{
  "num_key_value_heads": 1,
  "vocab_size": 8192,
  "bias": "none",
  "tie_word_embeddings": false,
  "init_std_qkv": 0.0263,
  "learning_rate": 0.0012,
  "lr_mult_up": 1.06,
  "beta1": 0.9,
  "beta2": 0.99,
  "schedule": "wsd",
  "decay_fraction": 0.7,
  "decay_shape": "pow",
  "max_seq_len": 512,
  "doc_mask": true
}
MLP neurons of a small language model. Each row is named by its layer, matrix (down: output weights) and neuron, and shows model dimensions 128-255. Each number is 128 + 32 x the weight over its row's rms, rounded and kept within 0 to 255. Numbers have three digits each. A neuron's up and down rows have the sign that makes its largest values positive.
A block is one neuron, or neurons of one layer that tend to fire together. After each block is what it responds to, as a language model described it from the Wikipedia text at the highest values.

L6.down38:117132145113131092144113120127134143115081145123110126193141131169132121193189142104128117099144149108131064092122132094147127192107087100033121100155128062129160116140077139127140143065157147101151132132118081164150160120018162150122121154080121146211172145111118103145130108148108096124116126103127156124173103112110087121111160155139061179156132138144105089071168168054155181169102
L6.down59:156065129092156115089121141189091145132158137100098177077098097154113121147174147077085110116174089157153153120124132124081119133147159161133131077128126137105106107074111151128142149169073130136109088164106153110081147056137084150098115120135174163151126106127119105153085141169132112133067082119154054155084112168164131105128118074144103143193132176120110163101148130065134090159202
L6.down170:071156142111110133137163092116122150217115112083156167133068174141187134142126089133081111109126133133174135102170105190106154096117200098081158122097168077143093118115155200070112140118161128074134119112083115111128096133106162132155085107107076182159143123088104161159159150105133120117147111136182124177092161135178152151140129058142192056101138187133145134141155165101127160081166
L6.down211:129094203140153129137097153124178114113110127122140173155101107117127091155165173166150204209143091141062115066165104082067096129099114131115097142163070130119176099073106083146161119111167151210112170124110098119158171066209125159164086124137156163172119185115154183120155074146102183133141151106131144146093118143111089165169097141151176144140143116152118125128056169112122132141096
L6.down285:151084104138085180138133087115115144120144111155122177138128116158099101091122152180109131151184082170086115117162088118172139165129129083110162071104151091142166172171100099077142075136120149161165148147158163153106082037076111111086121075145175166136132112151133102143105164127093091102131163116103144115089137134117098120135215117157125095169142055122167131097165094151144076130117
L6.down354:146142140167107178184112113148141104117098136073104162126089114127143059062087177083152137190163076138071139088140145122196096098121145141185128061143185148107149109171111121099128097158087140113102116115117102092052138134126138122092094137191107141144180178073138162132090094131144121135161148128114086173065124154147135128196162118132105122107086135123113125140098065093131125113070
L6.down373:150136129145104098095139121067102137123130131074181137083158171144099139086135150133102177110160135155126133138134112093085084163164170165089113142063115099165072087167118142104115083142104097147136154155126084104119077145052163137119096076151182138187098141151131137067128156118190127131176100143168141120137101149121174106108128150122090138145189142090108104150147116083099107076112
L6.down389:171126154106165166133104174115129159088113113130104067109073154127082139144171127171142115100124094115135138132137151127129183124113156058165153104113100060115099146126133121031115151092156102105101085201126161136125210150109109073150219099117117143133147124077109110117146171134066150121112141145088112148118100066088128096139068126120101150132105179124116108093159101132149117079137
L6.down398:120133099048103153133113079113129075141141153060125153125149131119145127077137120159159107122172092152132141157132109104095115133142129113107116094157068135126132096081192079168109102135069152082150142127242161161134142166140152173107154095078110101066073098104145137112112150117119109095176156141116189134135164102135156142172119130139101138079110118149123095160096121101093184139171
L6.down431:153154089127068168155139152146124143105131175154133091097122154131149094136100151156105136089152111094091145196107133137079096131135103152109113113097155084108118141124146180149123117136131154110170116112141140121142124134180124136141147099108156107047110100098149120130126162084077149098097124124104108082147097162148159147188166145095181179106099101126177155110167112133076138152129
L6.down444:118150085158132160136086171143115123115121124151123042146146116126131119137153127149127109148187135139127142153101122138120145114127130091129184126148045097101086143158085158138149074130122125175131149169179116161092194112143151097091157188127130151101139133087134041126068135151121151110131137131090162064108081106118179146090145134101083104161124122095123112105159129088156138133172
L6.down450:130179171114134047171127116173095109106116140101130110151162081107134119126062134116096148079083160093134094126162181116136131102173120074116129108145184169162109149155139080150145108051103096129116183098106124148112072071065162150129112105136083129098126124113128085106108083121105110125107208135129141113143142147086113172170176132137116096163132069173171103129141123149159139098172
L6.down536:087121102161161125151132149139139147124095082141148029109131164096121127150047096110139115202103127141153134118115169108141096138182111147169138127167123139117118146111137108090141137101102154174066109139126194098085091187092071146094124126094165139100151065103149113148092099130129089155117162160110193105104128090126118147081166129145108129096160115102128116148137096142121111076105
L6.down624:115125090050065083126157151069121114085060120045151080120119165128118124150130084135067097130096109097140114139119114130105098129138138104122132192110104101106080152143147073188141150099103159117171150194110135163154064132135116102121119113131071170133123097175096054046161163098107120131127092141080110119111136115134125157143192144140155126138030086131178159137116161166124136062110
L6.down651:095182129096151095130113178118082223115152099079104109112117113155161170117120110096134132080182082141166115123118113117136067131127180155116170146108132066100137100088142123142166159130129152094160077072132109176145103126113090106144153084077126132142126122041159089133089147088104085115115107123088108118122085134085101097102132126053095106151131066117139064086130086121112130169229
L6.down657:122143112128133124113128157162164095088172151130149070138150064148138113146077172093168158174120123157092175108133133132144139129126144134195147111148142151165120123148156117141096090123097088154085191125133148089092220079168182085169129147123108091105099170148179113150142121162106132122148129095074185120132168138155170081142189126142107116072117140139114152163148151116124132222090
Description: Table row-end pipes

L7.down80:146122086097106169166099103134187112139102124126102134148140130123072112103156102217119127092134087103174111119093082102141088168100122116116203163138081074193158062149107170144096146214179186082174112101143124131106118142120135091113137124103081129126097116102138158127075110174113178160129145119086085170138106088162153124159120129118082110150172106164140080101100095150181130146080
Description: Table header separators

L5.down71:139167080176089140197060143043164089095103120129191097152083187126123154123087143175069134138153107145144087167156102165157114093141125137141120120112138104176149132103165109113145093092109141161093142188121166067105135134167166169091108112112109168132172153120104158166148114113136129130123162089126123176120154129165140129227114112190148153124141124125087149159120156160100090119181
L5.down89:151162138141118167135086155069143139116117116124173132143104125134137118096122117199102123093123112132144174104123076169098128136152211122137164093138101153177135173126179089113102067116127185161111135139158136107111160137124089145096122114092158182158135122160042151147140062166122073110066179108056145139134121097152142152243187098126109097126150157107177159127124187115108095093151
L5.down269:089133156133151192130164113125182095136157090131156090136162100099132157159100114114086166112151124072139120078099102132194106076122144096148129166115105137148174076110139133066136078103149136102133156077178116133179136158109125099124115094144117172146202141170102143197146152129144125160099121086086150176152105133119145124193164129134126141117180074116118156096170166151167130118126
L5.down439:135139190092088163181138112132156128128140123095169119112087059173134148124108152163109148117103089122116125086131123104158141087133140127128114096145120139130166163129115153100143145124115150146099126101108173113112165134122120135134078104077141160123094121093129107155133115125059155148092120051113134178136118150112089109227143151108128054046151154183118127120097138092127113159144
Description: Year final digit

L6.down6:113135081106128175164155163115125172139168119191110139101150171107144140146155104152164130105114111103100145138069099142113155164148096175128136142163110123115124140148061191141095128221115104161111170154161183151117091106074211128168158138135117148119157141166071127056157116147139110107122068108144101080161124167124120116163164174111113145127093126137089125060155156157171112130122
L6.down112:151149145136122146176128159148089156142116083103146161102118188132116138159143101129065118114089115172142094116139171184135094162197147138160124119157090106115110175173135064100178092082071170083145117165150150177150082061104106136132107144082139171113212109066116093102072142091084090137126114161160093168132183145122100095118083131112176114113106081113089088148103114122159099102170
L6.down113:090131086140164214143110177080131177128096189168156148156088153106130091158157088134143052194168202104077164180135175111098114107163179172143128102103155138092156091142101117140122127134091163128091153162037145162103181144172119120138135117157145136158152119092090144095091073162142101119127130133144083138184102137127137169157153101136147122096140107142085110126140167137171132142094
L6.down136:089150152099138136091131173155143151106148086155141132177112126089119109116147122073124116203145131151079145109118139111126154156099167100197152112123104157114121110063143104124139127086120124197095145128177135147113135117178137164151073179126098108132163180131101130135100022085147136108157160142060099195161084114098101127191156107119113137057094089070121142151080123102111133093095
L6.down156:104082035109113148123133144139155112140171133139102145098114170102140105119104131127173171175129120084119151084101132111147171108153176072130219119110112129152166124087078158111156133189146144126127104169142120139111087151111174187137081110123091042115134090137082106124053068127154114144121071162138131138137106083162132107176114115161122154107103127143170129199159197111125060122129
L6.down213:111144143122153215127129119140144118164090133100152183122149174110108145158140123131118128000103141121103115079125142119133099159186116122123179105080111133160112104108135154161109129123140095081154144190112129153145092092117123143165142082134119117113109053104126104161120113136108101136142123135122120120148115144109121134155131133139128126139090105168124143142128146135157113142150
L6.down280:109077131167082127083137135163189159100120140143122112114155108107084036113068086154082109124139216150125084112160086153144151073144140078121169160142138082151082126143119125158205093092128131148123112176083118094101138117128198160131137151158133168131174087128114127110126159127164119155125159096136168159156171112145128141222124103145140099099153128100143125150144165146151112148114
L6.down303:121127184147154159112149145120128129112158168111101123154187106173129153035164165128136167215104112175111132141157106071124095127125086219135209109113133104128105091125112113168102128113137180088157151111167133127135104090170157073118138157190136107167143141128062074083138124104081061164083081130103152131128098109138192160148125093074158107140176130110166094089058111092118093101081
L6.down311:124139126088168126112144149121159165129151132136090209148148103154147086123194149127133149151131078123128136136141120166065096092138122140142166147134118101147126144137133150118165154141114165153147176156139124121131163150135197136076134080135106159188129100122170158154205133150142076160158133197117115135169098104113163132136132147178131107099124152151088148151175067102170157152091
L6.down363:122144101059102157129102109164125192107128066140105124101117111114116159148060051115153182124168166169148131111113156146180165070137115107212146148124093118120137094123117132141057135064183185133107104121085093182138119149069132113140080185097106118131161065097102208079136117081200126098117169083162148121116103115113155150103134117116120144131178127128127125164153160115112072135109
L6.down421:147133101125139158165123161109073108134118123122114106100112126130102134145102135111135153059131106144123109096130134176089113139116118114195096147163138092119095139157109122125119151171117157154146099136075130141104141076142141122097097181108112115062148085177112115144163138135115117128137206106156138168138161104076152099255154146163154121074094111135140109159083095146156160172185
L6.down468:114118148123154135134145165093141039151143123136116139125151119131121148149086113144106167097109104067129130096105097163099158134140076074183131079155136070139111169081115116130116126148132129190143077153188108089136127142173118114116130120141167127074140112160125136133149162140067157102140192124120158127130197147093122056222145158097143104156098143157105150139120132192116147141141
L6.down470:091163087112149131115190082127096121135123138071149186113092113077072132179181131124102132032082148139142108205108134103129121106139192152080127108128130089077098135171131119193087159067131117072098140174123115069149057127081082134111182137169095155150123098090037113123100097079131162171096101135151094132121078143108126151166115102119155129155119121111057126136154122148135098117138
L6.down549:136120139093121200132161161139135106100123109125195111126120142089115131204123128172133106050149099155124113108128186171099083128105125094133129103113093156181133144101089095096141158157137112147146105157107110135097125139107094143112126135143109196124095122129089107122183088147127170110136131098078103135087140112132190141130145142162132133088129127092166159140127112169109151103126
L6.down557:139100136080102148124135133146104131141072109190122087140168041132128178188158141128127160146114143137100144115156165100079147141111114093116108143096101118066113178071070159107085129122106168110128124103141114142139136174162189030104133170157107159133144158085138145091137093104142172075068160116197167135133114134112110124110156067180137119111111082106102097171108099147097123063105
L6.down669:091110134104130175110132089155160132090152128129096132152139142188112123151106134105174154060176151077129133128117108137116053120075141136086164105137097127125092121161123177151122151146152103120190069148121112135122142136101084064110149063144125151128155114102114172142127149120104129108102086101133158146071150089175110107156139141142093134139127085130139145041114199135150119168158
Description: Mid-word name fragments

L7.down577:069122167144184163122123132103134161163127169102113138121112144147060160159124115171159120077125109110088127103090168101143171089134135153073128161169140117186116102136148092117176213074149106065147109178046147084106139149161136129144159060112153058126173117151146139120126130170085116101133125100130121176197148108181107164203118092112108142155089150107120160145116158105134076151074
Description: First-name ending pieces

L7.down208:091116128107116097101172134124117076118054129166159155160097139165131144120115150084106204147075101098154126172135125137102125103101160121041113254139150123151153116132129163138130119159158092145179099178159141089120127119138132145113109136155070161151141149118127115107133120155126163136090146049091152148177149091128120107191123093157146113167175112107172131112155123123113071110134
Description: Table row ends, copulas

L7.down130:142108134131135118140124128125136129122122144134141143128132138117144134131132131106137143028138099116123133139133133126161117149126143109110115145129134137116133095145128133099129105127140157119113145144110134135109100139109133115129124119122127132145124108131118146138134120135143125121142160113138124107141112136123125147255129132132122130129103139133135121120142138142128135128119
Description: Sentence and section boundaries

L5.down129:126108119123107106146124112162131137149148131133111100174115109129134136077091072076122139091116138133071114104106153146180149148128104186092093110081135122138126103127142172090128071157088159105133162066098100160093151125118166118221034120096100082129133132163109151138145060156110087127135124193124079133112136146098126138255125122137170123075118120097099127149160112135141160130126
L5.down319:216100120176111175122152148095096094151145129158099151149130150107121125160123148076124146093180160094128141179081153149120137179115131167127140162119206106076097066120125161082108110132113182117148137103136071144119100129009056169144147178155149138108123122132160097158124125114131130076094183147127149129136126171120087139174117150143116138141152117080153073144131138160116152135125
L5.down371:113163173131051102130096182118169072150122122087120101150143114121117121101111120096102117177121101132174145120055097088109071144095143106150134065166089186110096137098164092162073108138097206095090094156129131138094046165072110125127143135129171109137086085100112139144174074166134113131124120175121091132120166084089100196177167088112137127124116076099126102081130171131123128119107
L5.down645:113122170151111101171118089126111133165138134149116138168117109106095146136151098141162139039155130131136112133103132162132182112163136134155101123140085082142165165116110121132141116125159130095126130101111149129112106156147145099145122139150078137157176132168127137123144110111080138127139081124121126138152128145150104185255146163120118161156115146134114145118100099111151141140144
Description: Paragraph-break blank line

L6.down120:121106144172112132131088128183119114148092163130129114172115121173099128084148122104093155141139113113145144139192126147141147089166116147115104176122185145148143111125104154116122049160108134086089050130154076086097141153122124103134123154124126079109115138098163151087122123084185151128141115165102165130127129158123152085181076096076155155074124149184150144099133122114095120140118
L6.down193:088134132129127120127182118166054102143127070144141131156160149119115105144127175099140132092128165142066147187187159094102143108127190127141135179120170062146133087129143141068145114122098093121124132115095108099107165138086150102112109112145082125161132101083157140188145091117142128144078162144181169156158099128173100136112171111127126151144074137089153087082162128194152126089056
L6.down198:161189088099135109186133133130161132072139070109078108117155150127127142134089119153111160075174143159118122122116070172127121103144142196161118148085109114130141145109079134162148165195152104125154118083080084074148107144123167191102122135153105053200171103142183119097132122132159131134158113190148159137110103134096117067102094161058144125123117140079171144152144085056144132174135
L6.down203:158130163119102111118089157167142118137148159105122098190105107150118113095107075132124145209122124111143160078125133094148172138144165154174161118152103135109084126153139093093099100125105166096058078110103147110126168159167141104107145096175099079106108184121167188125126166136145126109149100115095104143088142182197158080181095092122155145171167159176134125111105083123134075155079
L6.down330:170151134050126126125122142071153151099117109103165083105110135110160086132186163170127147120121108122108113139120127097120174133137177081102111168106086138130092105141179134145157161069120125137105098194133134130084173127198102107123110132089168120130091201129074144088133156129059170158108064167136146093167065140113099171094141168144162142137088097154102086115099131120081061090099
L6.down341:156114146144093120118171145143146151064153114103170107150142108101087142137093100076082158222088133189155133146119143090166116176167178108088112115120113173129172114122132148118137128113136172113059111098153104102099148171153101188131168128125171156158095091059139145125181092113121110128179087167119164089145137119128084158205128162099146127097160119111087161094118140087153107128082
L6.down358:180133113074122127103175144161156110097174088103069177124126146046134112115115103110136154051112129134100125124151119196106117131152125104140111136147119151146166131128179134113117143117197083128076132136114121097122115076061112163131171118143155158135148136121154169155116137117125119145157132113059204156197138120177134159142153125188123154179095113133141130124126112065113142153067
L6.down459:157143109129157105120112160067038152112162136152171123087104149127151110120136157131172034148173129213113170120077163103157118148187132102104154140151105112126138182107163093076160158109134127141174138166213130114099115133134103129158080138103123159132178152104092132144102108145086123181136093155148113122175111139094106144165064138159080102152154100132171151118165192068126105175121
L6.down488:116155139095077194108167161087133116138107133126160090095173125133107121140120120166094117095155149131094132113156119089115170105114140118117118115120098155151162108138138156140099127057164134128102135154115066133110147160135092194113109135076151100098112104142095150155159130163123091107156117137150148128136156117156103125255196127122128104139144113133111130108119174159112135129120
L6.down506:107108127131060096114120123148132105092110144113120121034104139103120096152133090157095205124083107113161126113096145121135087115173100152110126187107096140195119080163162142166125126156093131096095064165150107102118090168111144146141123138052093135088112150098165154108175145120137122158199122085102119102093144096187133082195158125134142183100128104174140108139128139084114115155134
L6.down520:114109156113093154097201154170089113133126038169146131132149130090083122131107089050128121076199087195140185109130128098115131134142138121110133154128118113115135099162093103125143184134104129148109107139149083077088151142151127114135080127089202169128145142098163109186087127098117105106156076134167107107168093183121061129134107105101165127154091150147115106109153089091143119115128
L6.down563:150102123152160115115175086118160180053199160128154103118120142056149090087128164135087177212145160127106106108119092180171117123122119154135175092118136116176143115079161074074117145181167156139104119132174137094083135111135179138157103175117104156125100154193113123082114115094127152158117139152067154113169109091129171147196150141155146119139125149145132178189101150113129120165101
L6.down582:130138102104131117093133107167135138124083180132148147112154127208122176193092149110093145170149122125130129124100144127126087135087075164133134127128187142098105233146140176126144117129102104086126166116124173050173128130232166177122139151143109131119072042093151171177107099149119124168147135150156138175110121127143150108158121137154149095098118118120153136104154123157169104142126
L6.down613:111129140105134088121105070079115160104116105129119102109137105144137133142154103111062134042142131134159100113124159168092109134167178119152126117163138124158120101149120171162173154168143049046160107141145158120143145183094118146101153174131085172133159131122129104113175216102109128142127141106126098061094101131106103136213092161146131161109169201161113140141163128121164180106168
L6.down616:135109148067114168083114151123179101127151072045159057073150154138079101125131155100141175168118118159129083108146075152109142172117126188161136121146152101124185170178094131165148102134090102136140162144112117093106119089091067076120080144148187149171101117144128139145127115138132089097132216117166164157151082150149143080207148130160094113103139165167141139218214125095096115104142
L6.down621:107111122148150196159088115095122151162127163177112099151100103066115127138089089112110103030164079127116107089121132134180070137136167138126128128112128091157129145163146094157193084164104191125189156132128163145075111155129173157057155124121158169154115145169106188124135131175129129179072083109094205140170131095197144113185125109149113129169203145137186131082093165161167136128098
Description: Year final digits